MLP neurons of a small language model. Each row is named by its layer, matrix (up: input weights; down: output weights) and neuron, and shows model dimensions 80-207. Each number is 500 + 40 x the weight over its row's rms, rounded and kept within 0 to 999. Numbers have three digits each.
After each neuron's rows, "fires before" lists the tokens most often just after its 100 highest values on Wikipedia text that the model never trained on; "fires on" lists the tokens most often at its 100 highest values on Wikipedia text that the model never trained on.

L6.up364:465535523536553519460519501477509549538434474529490499547478552567492596412465504497449497492601488481456539533508514479509553444526515519535502496522458479525478477499493397483547510508482484446510570476506486511558451522443516467518532566508585455493527521477490511525575502516459497490481528561499447485459501534435480464457501618505454476504462542406512500533529470503504508464493
L6.down364:504482480551524484466388476490557493544502574506453562454479503519471456527570420571540500509488502502448512512416574415526542508509530515501456581508475518474467492432466448518447507464481572543507546523507541485478533431483536504519501472471450551500513485537502525488478518525509497446515507502510581529525480509475432636488462495477456540535564443494503446510556533512535611539458
fires before: "9", "8", "5", "7", "6"
fires on: "1"

L16.up427:517442498471510469403547513513487504570479458497529489500494551520499516501519495459538526489608514519472460435538518452528524540480488526495432530488523528511523463475471529495578514511555485551520529591532483537535450488493539465501443462654544588440546498476476540483541568476580517492475467529493522494493496468470494494523469539523419577488509520490544524450545514559494571510492
L16.down427:467520480511449451546522517498491519500488443560518482544482485557502515410513538497504478488542495495565468500461578462548536543504523436523479495466553529511436510478427556451480531478542521580518448507540517502522483470504496568461544477546534507455539516570552503492497526498554453524472524526541496593509498471427536416551505549562453524505494501556543523535514495532454464441472
fires before: " ", " −", "\n", " Team"
fires on: " |"

L6.up469:539449507534499489510518527485500546449461524424573457528416661504546497540481520507472492544524443505472528470496552476497542489485539422498560480499458551528483518457505509549447508524484475333467519461485510533492554417556521484501554521535477471562494509512490484499472515480525409535529513489516431482478524479534466500622569521430476441545452515472543594445546569502494461503466
L6.down469:458557501460427512494498593550559513546421469508535441449511568516492539532544493492463532486564473492524455503431529464510521467530492452474545518447418548526484530501480513521566552452521458510533520444589550512462552535495505512414451517550516453580558521455480503469549542561539494510469549464584561559459495498489506535534575556546493494448548521516593570468540555532453544486420
fires before: " ", " of", " Individual"
fires on: " |"

L11.up1263:477543513468506518429497581520508512478459476530464544485463514512471545465493475477456487468533527452550517531504566465503537513497564478462533507467461555509522539423539558624487526533479454488478513431627453447473476505435495525426472523504569470493484479495488521489489494572512509515409439516474522477436531494511504506545522557418468521515542490468521504570495503509508512503486
L11.down1263:525527534479411536509441551525519483443433584469483508487544450508550454511480497514476541457548452495556432503402527535448487495479522508510499508559511514504559421520458502486563506498478520472508522440508461576473522561403583510495464470537492491496498470479551478534441483502490470399483532483520502471487479455485437532527479503605461553573543477481495486540443476459523434560447
fires before: "0", "3", "2", "8", "5", "4"
fires on: "0", "5", "1", "8", "2"

L7.up768:520529557474499574481527550553464467566607531483429502485539449549545475519511485513486436603492521505539449438530481474544507559424475621515520523539500506452486467534465553416491530464457528494514507519495501491496480532472481529529444487497547523492532528457484553424550516534447513464463467521536474478519523441461533499440430529529411532493531498490502446534516519436516527524610
L7.down768:536549470477500450570570464432524461498457597474382549522571475560506532491585488540494469492438537438537413490516457470459462429489491496529410558449532498463533468484495472516506468528506511471495465493469457500566495537502472464490473487489498478468535517510467498520501494562467553482447534524524500487455472426584479589581537587522512541455519537466502519522552493519466504505494
fires before: "5", "0", "3", "9", "7"
fires on: "."

L6.up291:474508521509461511613472552528536511462539446385568555509471515533565507539492469506537474534474488485457464389469498552533503478573525509543514462478522506538572459498454485548504527475499481534491545528572496568499508473409550632509501523517566501414449449463512466521517560437530510561465509458537487496502443497491554492490466549508531496486473572545463546502440545475512503444566
L6.down291:477521472531467453556494493485560469511528540436539443482520520450429551440483537522510456445520583509459477516518472473487486431481528488528546500474516449545483442497457468529486463494487481462531504540461564461543437573549529510510485471499533449524553536398546502537570463533463488506559499484502533473501500529570472578492481561512537572451503476491493409514479516476498438555463
fires before: "0", "6", "3", "5", "4", "2"
fires on: ",", ":", "–"

L16.up559:489493477484484505468454446421428504460489512476494541477517467528486532496483555449392518519478527510458528557563518530501539431557498438437567553485529428455463469523488454555471506468437494496491513495440481498458474493484495503504503461442516501483538478481481482478498596460482437499492439546433432505589393558487521533450524441556445449451475478558511504514519522591439560472473
L16.down559:459437495520487393420513546536551531437527563496489588570543456465482538539482452582471550523490470524443477442475542591477442473507473509486531469489568460511487547540539489472501498511517528491437460512476524416504559482536514517487420531440515456548429539482458486507504505522471475509509514545483579485479449516475484559486476480509540543536469517469551464526549561489532438407491
fires before: "2", "1", "0", " |", " by", "loan"
fires on: "0", " ", "-", "2", " (", "9"

L15.up656:458517504528490509573527467446518544507520496521526519577436567468505503484516429453495501503482454484492566460496578491504503537451498531496547514533556476500593499474491477525454529552481453463469507445520456523503490565473488491494476620506451519479485431479472537516523534415500468497444462487423465483569506513491449546432440533594492480498562436505493428469388491504535537491468
L15.down656:486589529416457443522615473487473493544489479496535526547436450437439552455561487516518463578423511440535437537473473503485469463459503550533513537460573493564552487499531455535520498465409539452542459459516484489473578480458525502521547512498515413501517509403527604458514475502503457517453451457478480569533458544529511479564482503529489535534452433532519571565509492467510540566545
fires before: "2", "0", "9", "6", "7", "4"
fires on: "2", "0", "7", "1", "6", " "

L11.up148:493533501544527479555510495417528491423530443477465501502520446486477499456508491443515514472500525470494527480486564498501525434497474487449533571440514493510481462536488466476551526474454457506506553540486488582542449498400497498495523528493512524490538460447455585473457478518469475426477501521477459529525537519553547503505512470586526506520559448501487478409495514495497533506469
L11.down148:468515573509525480452431518445588501463558520430515485497533509530503561513488580480564514492466470483547480524490492474517480544565512609530537538418469531564580597568447501504489481528530503512439509525463484470456483542521478450457512441457463577512560564581474477589491476483524463527502516504541587508490481504566471528552544441518505573514512501537535496447511506531466467603494
fires before: "s"
fires on: "'", "’"

L16.up158:507532463525515500515490523542492538543499533476449501492554493473524586511472447454516535435482523499461440452455507498465476496484535462534525459501583405520507417498419441468548520556368468493505459499480506464548458533525504505559565513538538525448470483553532646511599493510426481498501429494532526481504466463502510508495524522572570532519523524504555510560450493519454494519540
L16.down158:459573391398461478504427608607541534513547474516500473471549501408430486531507516507477463451519477455471509493502521506456556496449546467501471489450500505548552542508529470489502537529509546550522401490480477479462517440516509440472537486464477552461511552672479469428467526461407492543568468449492503427497513444520533481460547480428488500469543503530509484487508408492514492514521
fires before: "\n"
fires on: "==", "===", "\n", " ===", " ==", "===="

L7.up468:476550521473567503418496518447593494506483509528484525563596487489440458510460545466462511483526380474485446473444467466558453540474475484495497548521498454557482489414473521488498471504529548461515493538580535542454497519439503530490495529485519502528438482534514538473510497458488504504517532470402438509518482521492545368534577517476537555507417509504477499506487522343556497518481
L7.down468:459454513479511437506466481511496622464545523538493532505482492449492523514538510426547501512404487488539492496463501476516492496497507512427503532453478504577534500430480508463500521564436504468520483478552438508511440460550539468474449483498511545536531499454443485515525472550481487468490526528497489493533507457544461555575537514527565548547478568529502497483475505591543524427524
fires before: "-", "\n", " ", " the"
fires on: "\n", " on", " |"

L11.up1165:477518489502486492461530541523557481578569483462488448504474553543533465537516472491485542501483532491441464532439531598500468536473434466606510496474515600491482519446497478506501494443424400500487479497461465519471546537520463514536475519483511518478498502496416525463531503485469507450535542549548524570480435467449476473517523428439469491441513544497457484495505496501484527414486
L11.down1165:469557473488442522493508419500495458519497560576510543560522446514473507469482544560507524454471512483517528479561546531505551493473508568522560458457452445544486517513502469496500528488560541494558467534543435448438509529478510522523489520467503559508523509441511499481435513499553512448490504502470549529524521515526512521524505528464471536538484492560502518533495487462487506491384
fires before: "==", "===", "The"
fires on: "\n", "9", "H"

L15.up922:487505512467504507447524445400524495483457470491477535492574517532458466495519492497505501535504576510506472463577567462492487534490468514460400558506462455521509478517477505429485490493501500523559489530492532463494421436581487447528500509491490537513508558481494488533475502419460468485462574464452499508468541414478495555521460456485522514502500514462526423449510512509464460463531
L15.down922:435482457443440537521504480452488480456547544458509581535534487489477482478510530477502531507498517529456491490522492432472435573477439505460484463526572493522470518498490570526421445477454532470450492539518531518523542415599455462455468410443534493509493553494513478502488515474459505486440453418539499493470496473507490501501497540468503568447556565498532452428476569514536481545453
fires before: "\n", "|", ")", ",", " |"
fires on: "\n", "3", "2", "4", " |"

L7.up1280:486530477448397454503552540471543500593503468444458455494512519512553508481481513482513474501471529542465431452530511521517507487506509497540503558531577481518586482503509495518534507559471606520455483441485479512554519488457487539485483498586475526506490507466531524510491542490510505490542488566516491490429478487494439485502506535530477500507530535509560461519526499549494488508488
L7.down1280:509499374405426477443476522460537496524511499559480545509501529465450534404505518513512400540475489456459466419455539470497497542462541452596532493531477536523527504506463497489537625511498524504446442438498486439488477491549513443506573531508444449502519458531511518451463512490472493433427572536419525531443501428541494504485502523533497473526436540550477460545521493493556496545509
fires before: "\n"
fires on: "\n", ".", "=="

L16.up1086:511464513545530570496486543534547466455477484523480456555479477521507430526498505456478567545438461533529525461447531482536478546525478528471522499523484498497510482434524443455539451590526477469542565454547468482509461503575478448513535464497489461523548511479460535464514508492473535469510562509530464491423487463460505495455467515522477507486479507477570533477419544453499445472496
L16.down1086:541570525476486574522472468535479489520470514536519506523484433518550523494505500512560471423485420613496525512509496506536501437441426553580530507453494594485563558492520533487558520492533496503485498538518508425532461603511434500515515475496519465503542469445580557493559482446428554501507509536515478512481507414514504493449452489543538547607537534483445526511538561487496481497469
fires before: "0", "1", "2"
fires on: "0"

L11.up1069:473459510424542513520469589516559505530551463521444534469485539524516491472483514514430517448425579477453450417465462452560513539464446483521522605467506547525426543509474492535477515462456532505493504554500463543513465540487485552508553469527559451459470513488489515453470511526503547543545454478503460495519470430518473481493446523484504567480481522532483490526527526501528463451454
L11.down1069:468487457491455440458521427487470555486550494488413421494513513508524522458516483451523458555528522538507525534482429539547475503521505516502534495557533557483551453486514490503605505526459476449529493407461494482477455511500460461483472514534471455464460477587530463488446486505456475517545511465519475516479456483519492553588494514520570501474547587503491449504532502483531488509497
fires before: "\n"
fires on: " |", "\n"

L11.up398:457491534483543497466513506438495497529419512489424542494495493506512508471552526543433514588416446497523437489438475495508506493514488497515514491507518531509473503514483502510514508448463420573527495471471480454576488511443457567525548496491503512609487572500468503524523482547489530529457440514615453528437477456454424460481481438563556444455571502502509503525494534514494528493454
L11.down398:546476533593509427534429548502480607435526515503460448522508483460500544495494443518507538506528492509528398483413517487498533525527551531504507473534526533507495516497507505580549491503520486554473496469504472447529462434479494476549484493522553482496579542550446479522434547488387525477503462501549474494531377512449554465542524483505494454539532499503555511488490508427498486522515
fires before: " |", "\n"
fires on: ")", " ", " none", "\"", "a"

L16.up1017:510464449446468591470472463455558536572485526467494509546464507477452476460567517523455510442521490504474405385556463489538508523460402540439546511461509446554482501471489541569547522470520509506423526461443514414503437514532499484517544488525542496468494430469486480431507526554509572510526416465578498474482470557499498457520442517483438554528516514412447479477420530477464528503491
L16.down1017:459509486503438447500566460548470533486564530536486406507539515472505479480520543487561459482512501532476553417521497530535453531500471457436496472485433467511572423485517520504543461477460546474464523465523443442529457513568479511472477475526480515455537472486514554498487481494400556524560444578485466503409456545549537467518492511491469510436586556434484467507495552479485468471507
fires before: "|", ":", "1", "-", "  "
fires on: "\n", " post", " |"

L11.up275:489528449432445525422555494540481458563538528521520455523511464494531498522426509494498483456489541489485453451425506521587486460483566551590473495498580447414507489464483515516487475514489537482434533482585541532509515481520527528445449454475498493425507509519473517474475575498421515508547483509547599516453465478508513584450554418471482460488518474488501468510404568492510520476508
L11.down275:453494438484495492423450471558504481452548538434545474531522549444409451480457473485500516428479572487602512496491509502512470479557545489511546491513428474597478508511443458485477411548513520555506488506475517467588468519488457493591542464515496472501509573403552463483554526464415588528554497449519519437524486450540518484435529525489584480458512559475548470531448529519499460463515
fires before: "0", "3", "4", "2", "7", "8"
fires on: ",", "1", "5", "7"

L16.up417:543459492548511520472495515487586588496555549479539458411472612618538506556506510494523519486545458515448558400500515462518463523474474538493530474463506526458487463503555495489481547494504502520518547460493503505487580469526522564401476476538432538477508438510518477445476508556498455507531552513521490444468476458386533496534469522511512476485509592511488556527562479541493470472509
L16.down417:529564505489483518466482514526513567530486570479507501522490538539504417514506507478570603505544502527470496515527479515528453469471454511460475562554540536544461511491492480522503556572509455527445485463488419445531434471603470497542515474455433529464538508538471515493531463447486475412560507487521457525460477514475438519482464422537550429448418524502523515515542454593433555579518
fires before: "\n", " ", "-"
fires on: " |", "==", "\n", ":", " ==", " ==="

L15.up218:470521536439524464450514510533476521458458464482498480554476661535450482518456519465395471521447554555511474477477540451498493452494511534481500516502499487528501510551505534414489504455529533479510521508460492531553464509503539533496481574532496529503502587506496539577520454525507526501454502460445472505499489566441470487468532499526504503401513432519480439407490572538534523476476
L15.down218:589472516467553449541474443509442501454522526490542535520520530537514523526610539465469500466501473510498516474456479463443510580557584540482474512434524482571477564548540562493491553494442440461461534533427526500504484513510584496460447528485465485463440516576494506476497538505455459514543511535414521486544492491446443572562458543505492410494570525579465472507606469521529503517452
fires before: "2", "1", "3", "8", "7"
fires on: " ", "1"

L15.up1097:453514441495500524515522490498535574521521502500526549497484502492512487470495563470517482480486504500529468402571481534472444509492480443535383618499512462527496447553489455440462474435463511543500472495603534527465525548484364468515487543503559503443534454472479545544520512505469530480512547488518506434513518470446497481433535498507515525473433533480473443439465452489459457397499
L15.down1097:528470518502428512504514430524516456468592528460477518531537513430465505461547499522525471499489427489482463491508506469488464506483468461477480479559542502540533494488493439464404486420493525483547502498531520539434482503570606492441472486486474535503530518475542445563489525439554531468585566502526527491495572512536472503556481506529495467543549534566497523519524507519524510508593
fires before: "|", "\n", "===", "-"
fires on: "\n", " ("

L7.up243:529470571477545501568525512490509514453568496525502486486502514469485446564480569470507479501508616468471503436509509459523512516504507505455512503536463545567458482508497519516424516564533453468569527529461586627476514550502463481550471455547501398546536498491465512479503490480544508527468506521421448538564505463509508506511480480509493552501582546569490529462490513541502508537463
L7.down243:476538489465515441560452506484558550517570549527565442414520513478462459538464521441428528536570514451523498534498515462564516518433511459428400518548481595415557491485476479417517486531583500512495590520451498470470497517518519531405490419469495469501536558533490534429482509516452426528517486526534459479516568490493532479515492472531464549581509556378595516445468505498511457548456
fires before: " ", "\n", " Individual", " Team", " Decision", " Jud"
fires on: " |"

L11.up52:545482511459479589447499555517467467523500479518556596522583443511473520553477494487439455474551533494413423456552516418516561488451473488381500488569475484505604538543463480452491481549439448504500481508510476471540545539502546482502545515499535466517521488513485478468504521494465513494502516504465475458521559459480504462445468532466528501553472522491565448499494480513559515501523
L11.down52:523469531492487530499523505475460545518543503524483508536484528424453528486473469492504462478559556486512504467444456488531499429536431522542457415474518554501471494487463507505491473476550487471526511490480572483529544505520498531541557511552445489642606505572450495481504473539450435426464528555482529494530428496482522572530544498497560515549529607451518474493428471463548410473493
fires before: "0", "1", "9", "5", "2", "3"
fires on: "1", "2"

L15.up533:493463548471437542567506512484478493501537482469487497440495539464522483495489500538500473455441562555544399437465465575482542555473514486506482500477503557473558480481479603503518459570543486501472476568498534464505542495498460553489466494526516497431527472483511513453528517492531565540491598507521437506546509508514515513507463454504508521466523482546454477501529495584459517468491
L15.down533:510420470541479498518466502444454509489590518495525464428495419573498520487483567465522493507533549475478467572538485489554545502520480502476526431437522495566483494445471491464513564437375534488521525480560559444458503463472469475547493564473536437543515541552550451468503470532501548492450481510456549553559568466486437556541473554440652510463547462507499506470535487496470482480512
fires before: " "
fires on: " |", "|"

L11.up655:473466510576548501492514510528423508464541496543488507546552489543524495421514456465491514506516449498504544473486533482502496521545505598439545534585404537464455472412488456463530463548509540521479564457591483521478528520572548515530499486487531511514510477465481568468468542492492495464539521490449440463473489494531495498514520499449525578472488550529480485475484526552556455419552
L11.down655:545479496504487496506476462496446490431480526449448434584522506496524519529555465447559500568532458540492496506546517492524523569461481517469452508530480541493514492476533501482574464536541499518526481467455446399458522502485517454555530432465548457589467539550497507518473445506489534559492515464512467522481541516509511465467475488504545467548462571387526462526543440526469486571442
fires before: "0", "1", "2"
fires on: "0"

L15.up22:514524513475432449482527508496435502513496540531439535485505516498495489535561532514495490507478453561518513458516563438529458454513480427566434505513546465468616470491486480490489538458468538534438564483516505533518484527510527515456534527463494504478546576448472522514512538438485483472500544469545470523456467486487505456481557522489557499459501559585494507560537472458408451501599
L15.down22:536514468438563401491520539519410519517504559515489505488505521517499518511513527443496394483473534491562467512520536459453532492480554422483538496489496487580526458503432467525534548499493488452512474412440423518497490444462574538470562452522492541478484487591474529358438585476420514464491477488483497528510512464518508500468472511447601509529448530460546516493593431480439476483531
fires before: "\n"
fires on: "==", "===", " ==", " ==="

L6.up917:568454545505446532477463434498497557506448349585441478500560538485573532564497464470478485505497522545509437451499488514403467488448505536509472552495546467449504484497564524430511502494489511515490564562462496519495494551529520524465475440497474551464491480530391513494493466470532508489506495603464459463454495487511519502480472426559534496517573461513478519426474500506529568501486
L6.down917:528501490478523458461489558467437507435465441545511491543518437512533513531559546488508463487525466535463525449538450463491517586514542429463478423515523542515561524529515552514490539522487434514488556514427548566448530559513482534566443520516541450453566443520441456496495486467476515460513486624487507524466503493500527591447460477491505502482467483436474471539535614509494497487540
fires before: " ", " the"
fires on: ",", " |", " of", " the"

L11.up176:511428469470565466456499519516528485537459480451523537483465479482550571426497516475482470469508468507457524457515554483455442515511537456431513561467545530510486494493492497483515441628462552501450472490504510463500478533495471506504521482545492524492488445497457450503529454547489486502406512493634515458482443523474435529504533507518539516485523492577478436499524457525524542439484
L11.down176:484454510515486457517562494497439545489613515441489465455495468418505504515501532533566481539495449451521543533537523534441435499503563487545538512467535584496463526490508522501511519516550559473544485507437486473486532515572575473548504477397468523475445453543485490468512447474506506449509536538503507453468515533432533492442513501530436506513468556560535546485500514485518476485575
fires before: " ", "\n", " Total", "|", " Set"
fires on: " |", ";", "|", "\n"

L7.up637:505537502497533491429441468487516468498497473373467488485471500562511506476429436456462526526483611548477399444470553502562539542501517502517522516483494494560439538505476471470528494469488486418483480518484532541572488503493505548500480477471565462496471468510489515506567542507531528496577454462455518485478548591433496547480558402433511530488526467565521480498536515541521584562488
L7.down637:459490609492476544495444491506483533566449524547473483521489430556579542425505473518536449508434553522551526450512547521501559508506477497461556446559491470515514449472509439531567492487536461529532418561494481493452503473523524526424499504497426453554480494561479460531529503474449497409538549450483580435529520519564493479454533582506523543523480518493460494466590511532470485455525
fires before: "1", "2", "3", "7", "4"
fires on: " "

L15.up444:470511446557489468593504409573506495484526497401522447484474477506500526522480530497435508524458477496443510486526546490521501491505532499474532470509513525516505522482573495490564435567475474522537508521487442514467465515541542486484454543430505455529480481481517473488606530504477522505434509571501490505480479477489564404433491484525534488509373494501522536466531497428481461487503
L15.down444:477504573484491509489451475480439465485461541552499511490471468475530524465488485521498505509436508502490464480557488510521579441485483497491419551521544525511547481456514480550577530487506562524528394553535498472437475556558550486489550420499522453486545499577458494490542457457517544541499517486567456483501500522543489460448499477476490470492519583462469477495469453487540540389535
fires before: " |", "1", "2", "3", "4", "0"
fires on: " ", "–", " —", "2", "4", "1"

L15.up450:493523468518472478465543506419489530588412513526532482540528555523505438467535492446446516468448475518449484391494496470549478462475446528475485440503446491511529550497484490466492494466510529462473504462491510428480491448474461461495524491470499522515492444453473523502480512521461505541506435551518462509602451476521456463567469538552485503497519538457456491481535512572415423453494
L15.down450:561496421506508491481530479551414509584508498517517482504446470471540464494515486436504481422490525543538523503521529440501513459502460452477425454511497531487559480494532543422488498498529482486431444419551463441518493526534412515409576495519485559443447470434547473487524517497445525542589485482514477472515491512496568475551478475534500546446502504585490474509520549484459510479497
fires before: "-", "\n", " ", "|", "|---|---|"
fires on: "\n"

L15.up408:452422429513496467436541520539430533563480502495482508535477482562455563554513488547548497496442541452510412485554449481534517429572459567516519487448545513521531507557516500423501516553466554429512485485503547498531472555456533507507495513559592523516497513505529497510483507512479510492476562522528453507518427467491487497463383496517464458534480527479504507559492499550511537545487
L15.down408:521576497532473437495533553581493479431494503481581481523493515503444571500480569508575472516454516548551524526604474452459421478475507558472584518499428409574538489544457478497529539476514521531447372485470540525533416507483530484525468487489525481503467534505517536446574462462407467455489586454586520436536517498450504534468489491531504500470484522503511467525485427468536494536517
fires before: "0", "5", "3", "2", "4", "1"
fires on: ".", " ", "1", "2", ","

L16.up13:505565490511480436504477478483493476487506479392516530502509569524457442451516493435401578461461546441530382492491484485581527456593517455481513493545559541503471509602495450433494494483447542497463544434484527469461461553464499614520506566458532454507532466472523493533514470507537456469534448517543436582586546535544416380507495489543513465494514481560490524502508542478486530471447
L16.down13:470534468457480427467399507545499490459469552524547572443510470469499492421543524474506522462517455517516494509498528480533461483505518472488501521544504465495502502490554475503445475467480550549490588467532512458598492499540426555567545493517500588547496484555516483526454531527523517497519433493503407547526485591498409527500485522466536496495449458583552522458529473536532485522498
fires before: " |", "1", "2", "3", "4", "5"
fires on: " "

L16.up119:452431589546513516557493485517494489512589509452460508489496518569497422526459455520475491523550490537503409563479496503532448539521528549577454545484574463536477481471497487441543479558547498439542549545533478412533488457507520525497561474539546494491559534452515486450538473565557513578524528480509455466495453526512494493501452501527538542481450480517528481516497562521424498511525
L16.down119:573456537492476521536464501499441509479507525527584581586529472554462504416432489517510423477511531459487492486490464521520461484472470516459485488519508459471534488538452493438565540493509561586443442513502489518537451463454513459532516539488601504550481483443443512451525533419417503490516495514581449538443517503454516532513518533515559481549491551595495491483384477498533504556478
fires before: " ", "6", ",", "1", "3", "4"
fires on: " |", " ", "1", ",", "2", "3"

L7.up932:496466502504563498480494494388414494504490568488521473461416450500578373529498561546528496490442542536438536517507526486452551514593460467511524470538536515517451497506469474487508551417473451463492506480481467465479638518522461506514483511618456492507535473518460461482503486530504514495473555481516472440488533495450491517524460516520481508503475482462541475506536498486485480504525
L7.down932:411493539498521484456500478524510470504566476560509519470484503499487494490560563436493611499457451541496551585447550533402436488529495518486576493518550535494480512545516516543474496523453519460503465465465474472547540545507489488568495463583460617445521504475438479461476465527501501517521508500457513518465484445422453477545544535552570478510546455441446503484519527445457420476503
fires before: " ", " %", " Title"
fires on: " |", ":"

L15.up790:529439530526518401491487525494546496500440483470475547516518550499552489588527486470530481494453530433491542477479542453521503486511507467548488528545561544565491462477530462501528516557527550498559479509506508591478477541419476522492541449543515527554532584501439511539481567544505479472546562532449458475548511525492425474493522560458545475534502542461614456512561452525445536555431
L15.down790:481500487500503512442575547487456536512532424503523460548500492470448515497494450495559550564468589391493497442485503496469497497508528400473492577428475510473470446486525436450475464446522510494456566483503513579502498536508463471529492504453479521489565557481429466487455494533493519535507516506443476585554522517519450481534486479488522549551467527488501438558475455457505496511495
fires before: "s", "\n", " |", " "
fires on: "'", "(", "\n", " =", " "

L11.up998:473515443539474429515493423468486522528420482469497528576472507513525522478531467504471513482616538503538499521514473478533468474444507515552425458462497369587583523471462551551522524558526499437547572559462523491442483517404553513430419485484478477462491480485514515477544459498501457517495466503490460477520452550484548482487527542481543506572478543527495454539506558586465478508468
L11.down998:478449506537526428518402529461581576574457484442470573525476486497545437508478420529401558507507523498451500527478502560553475496504494519461474570557459512454470463470520426487464466534490560516534521492445551466508526476480453519455499525482556540519475481495535496559470552473436454473538504494525537502512498545453407557513527486545462495553590438502506495520564541404514524492541
fires before: "5", "8", "6", "4", "3", "7"
fires on: "1", "4", "3", "5"

L7.up596:469510490515520483467491546400453496491454477542546540492469411471461473500480514460414510556505469489479500483431527472489507454500528488433438528470474488557463479465476454488449496553491536521472481459569473505604520488475496522481528565536498540519500541473434470562583528483511619516416518472495519433505558499483407446497500518532523473524483476487535459507446476444480521489478
L7.down596:468524551497431480475466562423511485493468518596477365529502503491520482513469488493498581581436437518553556528560498468491531431529499468397516490460427468487448538510539460503523550489490498529533522522569502481546504459445478465524469553559461533532527430525508527447406495503498487448461480442557529556559510537438491477600405555457494530607511445466552546549514496539462475503496
fires before: " |", "2", "1"
fires on: " ", " ±%", " Total"

L7.up757:508495496531583460437536527500543504499422502461544517482489528496501468534500547585477487495505612518485528520516483470455537561482520517556517500525570523545583437487490488537488491569516480501491488509459550556474475509525525444486510481487483399513502483510494476520524498442479432543567478506525436519497549516515453523514557453541493504518481466447501480440554471508490529507491
L7.down757:498478503446501447489500549528557526468522563586460489529485505525458541477469440488536512525544507475554594508507462471492490568477503460521592579518538561482569441484535557410500541533540494517501465521501583474453514529531547437435548503518484518594449520580453432517513499477452487437538492440487528486456475501530535488534496501403566542534503536460500459482520455503478470544453
fires before: " ", " Small", " Italian"
fires on: " |"